Part of a small language model's weights.
Training: a variant of Muon for these matrices, 1617M tokens, 6169 steps.
MLP neurons of a small language model. Each row is named by its layer, matrix (up: input weights; down: output weights) and neuron, and shows model dimensions 208-463. Each number is 128 + 24 x the weight over its row's rms, rounded and kept within 0 to 255. Numbers have three digits each.
Before each neuron's rows, "fires on" lists the tokens most often at its 100 highest values on Wikipedia text that the model never trained on. A number after a token or word is its count.

fires on: ", " 39, "and " 13
L8.up3329:130109095124137112106177132161152141157153118178170138140155096093115151169136105153129091127118155064160079124098142119127112110150125118121106123132142128118143149115139118161115149124152147102150125188121120129131110145149148147133130144101098160145111143142121146117136143103107130131125122128126151116101116149142132129123128117148167154155119131116143122134161147114081137114093107152133107102107154109110142125147130154119156157111160126155132161136127167148111155127152074127116135138124147102134166173094105123110123127143121144106116127120132123113114106091130202163146127112116155132102136155113124107141128127130130138127120084160134114136132109091135121142161111117135122162119135084114108166108159120124103094130145115154151166138129140089139123128166094
L8.down3329:110140147121101115136134149157063131101125129173183159139103149102107118163139150116088098156120122146151144155181147093088142108135133162083120071116115169091115077157110108185118061143128162102144144080123174108056093089120122134135143120133112137129148136147137161128129163134169076089140146143174135162115150106117137146152161150109111139141106085132128146103114088084114125120142135130155084081118141147154104124150119123139148125154139168117142132094113115152124128116094104164141170099123128145147106130090089133118079106105099148122116195120155117132099105163136151111115098158173121109149146135114119090106109154094145153159107106109156144146105140168123131147142098143131187148140106128150116123105136155113128106123130173134122115161125107162141126075120140

fires on: "| " 28, "and " 23, "down" 4, "up " 4
L8.up3872:158091150132154172122137096186133106141130141161129118130105136113112129139139132086112116163134164122115135144130136113115116108153160136086137142098096119090152142138112152147114109116137140099110108143083141050130145129149081165149121152111142129113170169087106131143127122122096154080138116125186110122142147107148113126115109089082158155145129104142140166095166093125136148121151167172135156129141117096098121085138133144126130163125167118107142125149076135116100121153122133114146063150082152127124092109174129123133169138121135137125145115132130131177135125122118126138152111153123099126142088122173122075171121124107130103130139128127109172153095113158131146138114116169129116127137133133128107130120090101153153160148138091138142127156115139057112150103185124
L8.down3872:109140091128106130144140145104099137155157161100125129146171122134138127187132108162113104093162075130117123083132128076127158115116159136119128158101166111151127155152123151189087184150114129180157120173115131140122093110128164155088104152148127112118128091126137118106112120123153105170127144148080129137121143111068122120085162156164080062112138100096174104162141136108102161120121096115108112181094146136168144228109146112149107152119123114119139138156102149122139095121129150097098080105189080115146151139124122115126118127087098102122130121122120141130110113112116164167146155076106153184132110151104165170122132118123135123130140120135140078156145120094137126080145145127145092098119111150147141100154158156132133117128147093097119112130093120133113111123099112

fires on: "and " 49, "until " 18, "but " 8, "or " 4, ", " 4
L8.up1283:100126139123134173149142143164137116111151085141141126070122151089136155111172108141083134127133137130105147141128114114107147134122130122136118128090147109103127158159124102111108117129152110169108163141146141162120131148150127144164103097103152083148105174135169186112119125143173115080130127120166150156154149101126104115137118135141140098140136093166185122137164093130119155097122153120097078095104140112116144178124160139163092111148148149113149088133098146117118103151166173129120140136105120108135105125141115093102116081152097144100096126126160146116129160102138140107183137101124154124134148116151144147115159144144095110122170131106124113128081154127115144135083124136105162147111145133132153107147133098151148093140136121128099107093145147150104135157074126
L8.down1283:126102120138155140127113123064122165140108147138099103127144134123124121125108111151131128131124100144137144143103096109133126078135132123132106118120127154128159112136137154099111137146089111099137122149125127130106098144153112107102136168115127148155148120157137079151145130136116135152087091085125135119111105119163133170108136093123134104183101173110017145137086144105124134145109106150164130125172069128132167102114115083140159160134128140092139105131139143154125126114091114121070133113144159124139149102097119157121147147108128116106153113134131143126128152129136085145106168145148090121106116128117099127143143113126145102148118172115078176097152106125097133150105165094142115125089113125171137123111109144108138148119118126104134133153112095107154159107153104

fires on: "-" 42, "- " 11
L8.up2043:125166135144111138117135162122102153153122126147151135155082103109142134128147199144125085099113133110136156108154112094121106115153146165116108131119121096149147134124129139145160103137134174130155126113125129124147151145129102153144115113139088102128140143210123194156143143104132134119159130151085150099110114129151140162158134146101110126133133078127102140106146146126107131143084114134172138107146133093172122136127099143148158133193090140115157113106083129124140143073129167169129112148153161125126086099084157104155161140162085144133142135148119133147121160170118151116136184102127127157136150157192101112168130174120178156086102156136132139135121169122150126125129130137142089120144107060109119113103126149135151122120120124151123159171126177105114117102117138
L8.down2043:135129131141154104164153109164120086136124115115104092075102159142106128139143070140167173157173151139154144111152169077133094121125107152116108170114108127134111143144135116177124185116103075153070097112152126105097099113133114097116109150061125084125152150085099098109137138164138125134115112157127117139105139095155122117054124139120145134151058199141116131107115136134118110127122113128099074117173076141128162136138150141121127122117122101110127123169145127136114135146135093112119108128137138118097117154133126145141098127091151102150109119099160115124114117084118127107165108128139169153163125093126078137159108135151111140166140148097141130153147099107092117120130076132135144152130142201115144131129122093138136129113116133140141121105098142144119139161157151

fires on: "| " 60, " " 5
L8.up2468:130137148164160129104107155144134150114113126179133102143129094134147096108133145160123117114108152118160125146088117160179115117161065135127130084101144131133129094152118104072189104099123126134133182160151115126093151131097154137138139119128137107106137138104111134104120111089147141140135166122136149131172101118134181112156104181151148137131146141130120140105132101122146145126164124103117092183106106094073110144155178132098177135138152145124108139133144142126138177095125105171096150152117153115177121136095131175119147127150136106164134145082107105139151099133155124145119183094088132113153130176147188134139103080119134137089116113175139163077108132101090123120129138135124146142110143108108118163142129126156158124098131147089140171120092174131154137136131133
L8.down2468:100130104097099134132127126161105167166126155141116140118110135134122112152061132109139116125133132153084141112153154128099141116145162172117118160125155114144098148130138106151130142156114101138077158109131134133112087151101091115102123114130163142114127124160056152128168151131083106118107157158119117140127121096142107106116106077120079123140100153135107104120132144104167163146147114139114130134073157166132152095143110110109101093096176140148112124119126111171122113115136129102144118083114143139140119180169115140142106136120108099145101142155115114153159123135108134132154122118134143150147139133131102129143081141078160147090155117140129141112169128109115103124122127175164132136090152094142108103140144162143081129144108112155112112110133141117110135084069166

fires on: "and " 40, "she " 10, "he " 8, "well " 7, "| " 5
L8.up877:117152167125149149125123125144152098125137137124155160131150149127122115088106155130135069102164162133133115116079084131176090098184093110096131152138183103136141149071124119150119113078071129109161115184136129162184154150137143145131113108103150112118130138181128115135109151108122114124168130114109157129097134137133171097124108133143130103122139124132177156113155111117137136132113119127122099119130119138137159111131124094156127144061106153155177127132135141120126148103109122173160123183113114117098173093126150094113147069089118148128104140096133084109120130098141106132125142149147174113133142148135145144131129164127109115145145105120139159113140160107077121141120099099091148130119130123102121123151100146097112136172132140118152153141170118119169132108145133
L8.down877:122129144119123134135124150128110150125152116133121134128114090153141128115129130144134157146160098139123143134117127145156149065131146140119141143149081132165105114149141147107097124109156106174121124136148145145136139121119077082151174126098122160137141096141124119140127116152163133138134131125107168122113097073117145099108167067101134107137125159127113118116107127141107130105154112103092147165111115163106171132119155144056129132132116094127100105116132137136105094100067131105114145090093135126127110125178132139161139171167110117128087088137164131148123126158126126117093137137120109156133132144120093114156118127126116133114073140165123109137141085108150125170109110140121087144129134137150139151124158143146093118114166116087115103087112189114084088147076144

fires on: ", " 41, "-" 7, "Jr" 7, "and " 7
L8.up810:097106117140130157138129143106138132111112158149163139156125103137089098130116165125093142178117120105124184149166117143122169100136115129129165102116117172133147132152099166090142165165130106111106147156120125153077141125164128138147143143138148108097105145125154138040157142140111101108138141118160151110140102114061139120138123203145171131110135153144154135129107110125126150071159143129181130097119101100111109155129150143169119140129140119115150132120149124117135163148106132159108118165134111151121129148135136148121126130171144104127081129122119163115147105133145150156099123074151123125141154136109069109141093158115160121135143124175142157158112149145123145113147153115155098131137105148137123135134134116109120127121126128137151113113124123128140117112155164
L8.down810:140149157140111137115133142132092137165141102178135120094091157089125129116101096115147159148140126113099079115080168094120164121145110132140143170144157107154107158158129134127104108132113142118134122140142121094186085091121144103103098159138159145148134126107076120203094108161121143149128146138102093101090166143164109123123133088125114183109157104089155122121126124168121120143142121124152126149117107117157100107153157109142088108110117121122129084097110150145149145135169103117136130099118143100082131117115175165118107102090130164115117144097111144142161143122093112094112124193138106147140127128112170125091154151115095113120130073103095144063147145129117125115120100091117152164135122121109142132163145088155164149117109108135155133140130161111138095140126161

fires on: "the " 39, "more " 7, "most " 6, "-" 5
L8.up1173:193136114139097115145182141151150108168120124093159129144114106113124134144124100129142154137155101128123172108128126168159154130120137171144134086090108099098144080131114161117122120133186113101133173105130122143119165160155074102150109139095134118124167078073153155110116165108131113129120140141108130133124135131099129123135083135139143100118115093130169134095129119115127151141130138172111102159074181156108139155128161128148136111131125146135094136109115096113123094119098149131100123102096119133175127096173120120098137132133160167105110120135130142114106059135111156138148162158097111130113088143130086157129131168120123116139088148131141101094125143125170120098112120132191110137111112130138145128149121109111159166188119158116161113143137088186092115152140108
L8.down1173:131092116091113118135135127120142081173142160137173100120131112145091089192164171109120124105141126128136108137151129098089118125130122110128129166104156156098142137103124156126140137102126138147101138076150105152122134122162105124138142126141148166127093123135088114101120147105104125106150115094109133160084095111110135105137133132109115119149099134164117129146164115121143116134114149162123130150138137142137123119166167130120113126140097080072148144138130136122143177103146145132155103081176103129169132161148147111125141135144137086126127125157122043088163125122112123109134153106177138125156114154107146080130122115127194158101112109120087192132141122136134109130105097173144151126172164144162114148087165105136153125130097155126155109104143132100157129073126134

fires on: "–" 35, ") " 7, "0" 7, "9" 6
L8.up1946:091119124180176151140138131114102144147111136133115150131164120100103083130153109090120137124092115119131196119137099104114120120125152161099129079146147100191087163119161138111142104149116163122096149126086148115149097141164124123115140127159120133148075152118121145123117149137129155154141158116135151112131104097098115106098115147166094112109126148133120152168101107106161116163134090126130116137119150149139113085149124091122151136111104151169145097152081139080164117116100107121143139122184142117096179076115149096126085109177098132140129160123111113115157132120155153134173145159144131171135168111103108102142088138136114098092130143114147130093123133171096101084112144129106101116118121147076115161150109164139153144121097161138151116108175093118160146138151116
L8.down1946:117101134143110111136118130124153088152126121086154125147074166096121124121125139154119090157133094161100131142129101097099118090198156133113116162141110174072101118126132139154105195106139050121111137139153102109135107141139120128134091132112145118118106108163167098087148136113111102153085104141113117117143137142127134118125122111093116147125119129138138166077123097113133184090094120091099119123111056125079121131117151140145139123112118118122117103129098167119112140152107153130153096110112112118148073151186126139149145111146119106124083110100158128146134102135087138120118102126106105100124105125105131155125128123117159127095123134116103166156158137114130129150144120100165142106136174108100132079126118128082104118168199101157118173128109156169102130121113140

fires on: "W" 15, "′" 10, "." 9, "–" 9, "," 4, "on " 4
L8.up3533:134156163104095170117094163118101103091157152127132164131144149171133105094094133144115119115162144141158132122137115082151133121096105131080110080162129117093135140133091139125111093149121143105118132100119072064167093105115131126109141104111084148159116147109102114133152151107104088164126136055153125160131149127135130130099163119109174134096147133111153144114144151106128172059125100107080153188090141134167092116146124151062091147163131098112154134104130135099173178148121091115144125106127135127137134132155119104119139141142149138181139143102119120098159126131137154114143121168165110137126110130166131145149111138181136155133100150109172144118132076157191100107105130132106120129104093107118122149146102138134149138152158110098098127147117130122108069109126090
L8.down3533:146148103158125131155134096134136106156126115111115101116148107098118149097171130143134161120117151140089187159148114106132138157154123155154136148134108082215128128130167179108119131110145066126111131161111124119127109068119120108123108156132144122130111135175129123176142119112115116150104164100118139138138165130152143138083115120154081148135133105105104112132096100118117121118123154131122139118133127147130125140096136102153131173149153137101124191129132120092103147121122142165142068139150111103097145150132114133114105074136103156126128121175141130096151139140120094128060146116153070121124134098107144141152121121087130171113137115124141126103133120148150113130153078135163167129132136098067119138116129128124122115115085141084095132130097093112104117121130147

fires on: "-" 27, "s" 16, "." 6, "tid" 4, "yl" 4
L8.up216:141089103140114135128092102152154150138109120155109127132171081130116114080114113094104107130125128116133123121094135138146093100140105176143116189109149127166111130117155149128127127125114151145129166111164145126156095068149121153154105155133120157126145108138096187118158085101128092102141145077113166122178134136150120139155115142136116124102140074152114144127183111122135153116093123135127149107166130183168104108151134128132131145156133132118103129108111090148157121127138151135142146067131136109066135146130102170121133136128184090095106144128126152111116122126123119115137152129152092164163148118162118086119134161149082089140119145126151154122147131145121121117128143111159122109142136102120119128157073113115099132144143129129109172130158176109119103105124123
L8.down216:139072125130110111143112117140113113111133117111157144138152080156096145166163132156102124156117153169104134117160132137103082137113126084175130089131116110155128147147151118186114114168134133159168130118167128122190130127144140101128122127134129121141102143120131121149094157081149104119139159110120123151135122151111113116106136165124139097141119134114160120126151150143133091100082105145132136174125142157116104184079063146084141079142126123127118118144138098116125147130131145080126140118129124158150119119137110108141154102109111157104107105147109156140144118127158106129091149106116104081129123137091158100150139195127124111130127137136116120103094122123161128113124133108063110154140115150151129132147106152110131124153114137158116130143142158116111147183110126

fires on: "the " 31, "r" 7, "by " 6, "7" 4, "Zen" 4
L8.up2028:113132114120129157125135128150134175129132114125092155141141107151125132143145118138120178098130115182110159091093109116116109160143139105146121103118111130148109136097094092145135103116126152075139148162168114095131097122139126144076104134150125125113128152113073139145142159159132150126073134117100137152135146146115101123105097118146166118116145098095142130089152102108146118130111113165129161168104142099117125107116131093117144156119122118112169105156124104172104096112091110089162122133127156136119110141106131179171123158153163120127143130146133104158111084124108138119105143127144062122180134164129122097122141145102166129122171088112132137112124139131132094144119103119075170113132115098151137120090140098123108065145142093140140102109117147128088118099144103
L8.down2028:135134119136113193168129144129150137113128108144177117107152113151119116119117130132110111112093148111156076115166099130125123157111110105165118162085126104136139131109110148124139127133118147174094107092105160131118087155166184158149163135131108103168098140094156114100141098138141099134149126128138143108064172171125092134126153149138145144101144110134175137153120112146109165124132130114072166115148160125116120118113102125137172125129138073099130108101157117154108125122093171148082128114161133120132101170137137115142084157172152116121097111101117154102142133098152098147108102099140134090121118094119140117102044141159112109116112173140156135134112159133125104131123147121170123113105152138163161119099126101126169112078150179138128142107141146145134127145169153

fires on: "." 62, "Silver " 6
L8.up1008:104114123115095162149170131151162130105114108142156102144117115147122151128116126148154102138132149122115112124158091135167108126135124080156087093140137124145117162132136109115098127165115098135126112105106184104112113099135125121169109102114142124116153078115105193149114110145111128111169120161145159130156115128156145132129126107116129153150101139124114124119099132095116154098148128126093101144125126109142138100129153117131084158166110137128108080138091086084074126116125175153149102134122162090146125122115153155116125075109138109106112101098122107115175120141130130145178137148122150166102141133126136105132123107136102155099138170139155143107090153145087109114129095103120161138142150144142184116121086131116133119119084142126089102126139150117133102101113127
L8.down1008:105109114122131116167137070101149093125114144165106106073135071145081111135126107150098117107181111113169148097154105089122141150095100158096124104161146100099122131114135084169104126121152169136156156158159103166137153112126112088116118139151090125108134122089127098102089156130141119129161141137128113131100138131126137136148104122165153096106157104109158159096125069122119104137119129140183148175151126146125158127143153163130132132186096089121134129178106121151119119139128085126104087144143068131145097133136118126128159120142120126135136126146113111136086126082139135103103135121156115138109087153140105129169087089159088089097155090061112106156103126134155109120097132137108134118119122108116088156126135145149112119099162160138157127126117179111177136107168105

fires on: "-" 54, "\" " 7, "up " 6
L8.up1166:134140106091125083124160153202116138144101089134177140097097123115135117131151110136120088136126146136111116132161110145145098135137130180147154150133125140129116133149156159141117127114130121169094161106126097101140097095116126070118137118094131189161138108097121140136118130109124139132139101159093124117144117109085163110139090164134104141075137091115124137113151087093088160094144128101143098157144134116134103108095129143124167107115171126149107086098109117102126153117101088142160098150125105134137109138143123169100121149161106099127164112105115146140157129125139133147150132146124111103148149127096152115090137132101128149131148107175151117130122152164129124112161080160102141072131124101124130135149166125126169109132141149129133131114143134103104099141120141
L8.down1166:113098121130124102103111109101066116149106147090117176096133112169120171131110160153139115110090115109145126102136149117108153116149124159092100158123113132099139124123089130127162120140158110136137144121179112111111130133095125136159131129098108141142095137093124117184106130129121099108186097147111112125149149129114106121132118105163101123075135121158162118132154112104118119129111096120106151173120135146168151107132115143111098120144130139137088133183155179125131111120146151158125135122087121145134167139111094124163122163125123103090070155078102108112094099168074116120133151127143145119050099120148155140165070142145121118156130141102103157121111100105128108189126113181108137121117168137128153150153125122120096157165149173113076107103122154163126113140118149

fires on: "'" 25, "It " 10, ":" 10, "goal " 6, "first " 4
L8.up3077:148142113085118148103123138143146140161140154141155070180134102146120114151130131115190133102128141136135114139154132175125129132089135107137153126096144135162194135173136167102119121113145142129142123135132100113141141139138187102116156107103142170157091115129109139136097144133147113148173157126103121185147142112155125082119138101115131150103067116098144170098133130107145133121142140166129147164116128130095073131105166119109111144186148106132147125148188137122152143119114130121100087094114120132117085151099106154145153144132148164130160135137139094116167112125132126109146143137118117141158109125090133118116149166082143189139115115124119102073105136171142130131132131081128140161117126112102115144102095127116171111133125124091155153108085159098093179096142117
L8.down3077:140125117179120117113152160115087142129130136099162126106181099130068112157106134164120155151142151127123126080104166093154113117159089123122106124146124140120127114141089125155141125115086111079130098141112100143152150129140117171137146136107137149153161150162144108160106100122127144126129110116123101106109139131118123130137124111059122114097148092132138137131121137156119118133076123149102148109139145142152105118157140111156144181144216133114102140131113142170109155063132161156155092136135140080138109165119109083117116080178109145090153095162118169132111205138106126116137084170098139121189108139153123120109086145115092072111112152143099135103161142143148150154125144128136088153157144131113137100164116083140129126172132116125132131161118141149157127120140117

fires on: "202" 32, "200" 22, "199" 7, "201" 6
L8.up2161:121118163135164102125096116160101098122102137137167128121128114123142150153143112113178115091116122113133127103150118145108107099122170131129135130119097154136147125133157121078215132116099103138118141166141149095128118115134152143158110154105101118101172105152113127107102111159106109153167113139089117119108157122144139081094127110077126139166141099119172122142152131138140116112111139150138141080148124159167133138137118126126102127164098167101135127138123108122134130135187084179108119150135107144132123119170154127110136107108138140090147113137123109132135143084156152137101129132136125097091118103150169132121125107155148133111121167096098171137155137129116083153139142147122156122149181118159111114140125116136100146115150145101123140117107114165070129147122108
L8.down2161:156152100148126145142175137101125157148148114100117103162135129127147140148098138143102137169129151125110122121109145116143131156139116142129130128127147077112141108124102134152100150133177146158117118137130134153109122116109115121145113111122182135160117123117132167169155173126137125104104112115115125164178146109123126123147118144149148123102119134129082151133119106117134157167151137108131139150134116114123099120140136131139154136109134112133128141146131145137150135140071174084161123131134133127170143148114093139135147165133126144183118108154143154146142103182099132119149130098142139176159121132114120112126108148095134118139138072124131090142128137121158188103131149132098119162136064144078145145112143156149153124148122122165102121157156135082186128095137166

fires on: "by " 30, "with " 25, ", " 9, "when " 6, "the " 6
L8.up1192:073084135123148098140105140153150146149124106150178179167093149122159183133149144121084128131149116119120139143164095160129117091134116129154077102134113109146119111144144081107133154038111104118129099144107068129111089103115083118153133164109105096141138154154116142133110172119111165116106110118138129124128116100112119113117138117124147142109142103125106120130107104088108112141142112145132147116130110144094135120144113128088075118121126131105170121099081140169125141121130098096121151140140137113092107110099131118128097132115135138157103099127148125096135121159126110172144148097114155145144135122131093094168141161129147129116128127168134114129109180114087085118093139133090122140135162121177121078129144104103084145094126124143130088105153159091132104110119142
L8.down1192:129136105127103113148130140128111167096112153078096095116142101154139108109125118112160112093090177163125137073101139103135159122119148113168103099121123135080145106111144156120123091135148100124120146141107127143133170114125117162103147086101143129160095125140146071113112164145149138195109149153123155136120124145141111148165150160128153128102122134098163153154109120127154140134102150134154107118089145149178097081086119065150109122138125118150110130096146099100141147144118105140085119137128120098139111122116117172080140124133120149104113099092141125142091136099148151118155097107135129121129127136118165158101103090130110132122137124165136112148147094178126141118105128127153151148139128133100098110113120122129166161134091171124078149130131111125105102139170101

fires on: "and " 21, "also " 17, "the" 10, "such " 8
L8.up45:129138097111103141118163152129164167138101129137082155107140127121122136136099081165096172106110134133160138140101143135076136118127115120091143121120164172109112106128104137114144175152142139125105139160132107141125144107159155135110120118129136106089123116137144160116178137130094135136120142167106165099127074154130134134149115117095169135131123108103163171172102127152124157125142119141127129154090130121089077102104117114152077128157113113120092170151092110170154125104109149153136138118142140088174145112080129094090107120130117157129105144185129094177123130097126107117125141123108104134169148145126096136148119152123117104160120183172151122100136092111129148113119110100130147168142089158118134147135129129139185120141104079126133118147139104141168147119141133
L8.down45:125114122101126079125112123153110140164153131123131090147103117117117118121106121108139100113160111107111118149136115094155105149154151129121140163119155103110124133131134124134109079104132128121103145094143107088132112126119119143140145075135135121137132154114108091057102096134117109137126129120142124154152158152113129143116136143167107132131102143161155082109128077110141093104112109128119149130153123113172192142121131136116135117126150078135146123123126138136149161145158156097144157149121121111095109106176149140180097136131096083153141113158152167094132096144111117143113090168148131148138118127118127106140141095108135126125127086066083129112133165153147132125164147165133086139123152094148095128106101143128114119162147102121142138155102146137126127143113169

fires on: "The " 57, "It " 5, "the " 4
L8.up3092:177123095132139165174194140165161175132125132142120129151130122113117129102124159083129096101118121128112083125136152109161150108115092125088133087128135134150092092109142178112097136135145107114111162126141137127103112127120116094130140153103091071098159114157161117146078143114143151118132144131131187097159095091107160118157108192117124093090095126151146125104110138111171143108197150118146136109129114157144092160135135122143139168115154109116140102100138202127151129099115119128123120141123136162107159140133136153131144142086165134171133141167125098089129121114159105153088144097056105106181130129146103183158116104129119160119153143146113128116144165159151156117163143101126147152123169097108138115065117147144101152158163113141125137151094138103123103155132099
L8.down3092:161154142133113123132150111089111134117096114110101109129134098037162114158123106118103133114115110087127122149158199137136135162155131137115112159136132172114135122112134108135115139148156135117120141107115119099099125110143122118122113133129128111140129134104125149123139117128142078104153112139087091170145151152117166149146199061095182188119159147110187121118122124144091166131127125155149111171104159153115126113116113128127149140108135120129106102124134150110127152069115107112135120135124133099075104127109116140143135119133168097059099136124176171117108112105097097128089141162121101099111135123138129198120159175129091121100140115113190099130140131121126113184135084143140144118140095133122134107117129102137141136112121137123149118141117123125177144135120141

fires on: " " 29, "'" 23, "/" 8, ")" 6
L8.up1792:127147168141130177155131132126114113097153141107135144066135152141203083086089130158169147135153172116139130152129141156104102164151114118127115190119066108157154143121125150119134134100113099081152097107142118134151109139190118132132128134141129120099172162096138103145123132107103120160125114150092108128122157144135135149182134161110112168132140099160100144161108139093179121184124136165140132116151130129133146143165107112167118115148146102160080113164149127115146110136135122121126095129090151174074109151141147093130085115114136139163036121146117148146123131095159114137132119121119141114176153133110087133072118125127122101142110128156087130103154083139153103156173089130152146150104144127079098125149147102149138139143127158147129087140143123144164141145177073
L8.down1792:147114101101108121141163144098118128159131120146167165180141134079103112155083117134104117134146096120087098163114107160119103101136134087109099140139141124143130127118180122145136151146096149146105061162130073093090128133131118106123081130135105147124146110143117145106135131171125148122166134132093083099132114141136123091094124094118109119157125134158158137166145090125120119146177136105133102169095136104137147145124145107169153125120135152117174101135102066162137111127174102118159128147153129141177128125134104132116133118106151126126124121125120185092159117096116137164156121115144142148097115161180180148111071126116100150097105094123158156102124106121134141086102157145140133111161131147135150139103151084119138121159124145105134112110117092127098129087102115

fires on: "(" 32, "and " 15, "." 8, "ir" 4, "where " 4, "| " 4
L8.up2788:119127123145087113098092139127131154127137123116150157182147131087161076060120131128101155139122135155147102144127083094119094057125128129125088141113121112163166122128107141137078145090119100120137095104105143160109107152109164125150159103171151100138127145114133090139103141089154120159126169155136150126134117138120172106135124160166127138123117096121102158106119120101130128095134114131106117120100107149141160090148160153139125108116088136105114127127134149093123120138099088155104140145094141177168147101139137117128132174113145157146160125142135142121173139129118135132163143154129137128173124112125143156164133151127087097098124124074122122141147110107095142158098126104117128151147138083123139152111120139152113133104103154138112151128153109135147145120115139
L8.down2788:185127122109132154165147139113130071091113150154134108109110114162153113176134130121156122120147137146140146138167161157142138153141132104133149150138110156065122114120123106160160151152139140126089125110168103137117166137148091133130089177171101157125150135096147157132128103180097146115126099152179111132150111159148099111096110147122134142102094131154167182135132107141112098099099090129112130144105114131105150102114113159114145130101081095128126126161122175154102099143171142121136154085150137145069113171104113130142175125127128164155072119125091134097090096098126131124124103130145123105064148124105124117136138138108123143132136114144079144122112130147143122134156110136102156157104115138159119144136149093115159154132138107112153137113126145125137154131092138

fires on: "of " 30, "(" 12, "rag" 11, "S" 5
L8.up1012:158124133148142180108115135108079110107141168127117150117167088144118110115196107128080118177097097128075131136129114123103115112165141107171102090119154157105165143148136154128163126090132082149121117147104144079171115132091087161113127158128094150115135150129112122152150124131121110128140176132159120165123144097145117117131101123137121137137118109124104173144132150099094117155129085129147140131100132184105088101124105106145155169156125193105102053117133127106116144101124136124132113152135101134139134124127133168150152083121163169105133101138125127128134146081121112142115154139154130137137100122112119175158108109119136140165101108132131095141200125123097145114150134111110128135139130090138137152115100144124123172068131180193124115144110149110127161132108103
L8.down1012:106156115113101133126130129136113145104120109172159147120092135124095099162088103117149113121150145147091103131162129110112153095097142096160117108127154113120137114128108126120148105086100128135138121095150127130115121127108110124103101141121125108093168133102145104124101127133107122141087112115191085096170193142147107098148102156166095142071117154114100095132122095121127176088111119160185139136148074144145084179104130138168140116147144075119123134124149088149145113110131150133099108101110132137125109151122123092192097133091131174106095121058099131115124118110109115137123115128100134096132118078114154151111150129112099122134084084109107144142094102150133073141117121152127139173145110153204119106167154153161132141129143127138115109158142127148114119128118147

fires on: "–" 38, "F" 8, "Review " 5
L8.up2192:100145168088144123112175160097094112123160126123103154107133129137122103131075110120097116137134122177132129143098111123161109140141111142138114114153105123138166116091112150119154156088128169087149088091138124150091105110165166112128133126079139107094130118160135108111133161168114127140206118147104114149125128117136148114103109178150069168092089086115111093117114118059100112091100119127139094126167163106085135156160160099117130124087163102134136153149152178144155108108111100133163132106135134139128110163132128137133109142152127097159100129175121107156171163169160117134117157125130098144115097097141107140167125119133122153095109096119124136146122149156105119113144132097176169148145119162121146140123151081086119107135148157124116130102147117115156088103090129
L8.down2192:133144143163120130156121126103100121119132114154133140117137140107153121130118132148152134119121143129106093099168153067104126153131119115124134141118147103085100136102119174142118137097092101172137069107180138092150137184121078121164093121116116132177115092107158086110123149120130145139115085151150118155143153122144150125111117106135112129117159056110126103099103118102114113113164105086141134125054109110120142143118158111121118101128113137156079154137073146138102056132114088105170132085153131105118106080073121118143121134131097081110132124161131121125093085127111164161107139115144159099160164117093147121126111122117134116130118120146112190086146148125150110163106096105118138135131094135152093123120105155090113151149113131125133092103115129128133123119150140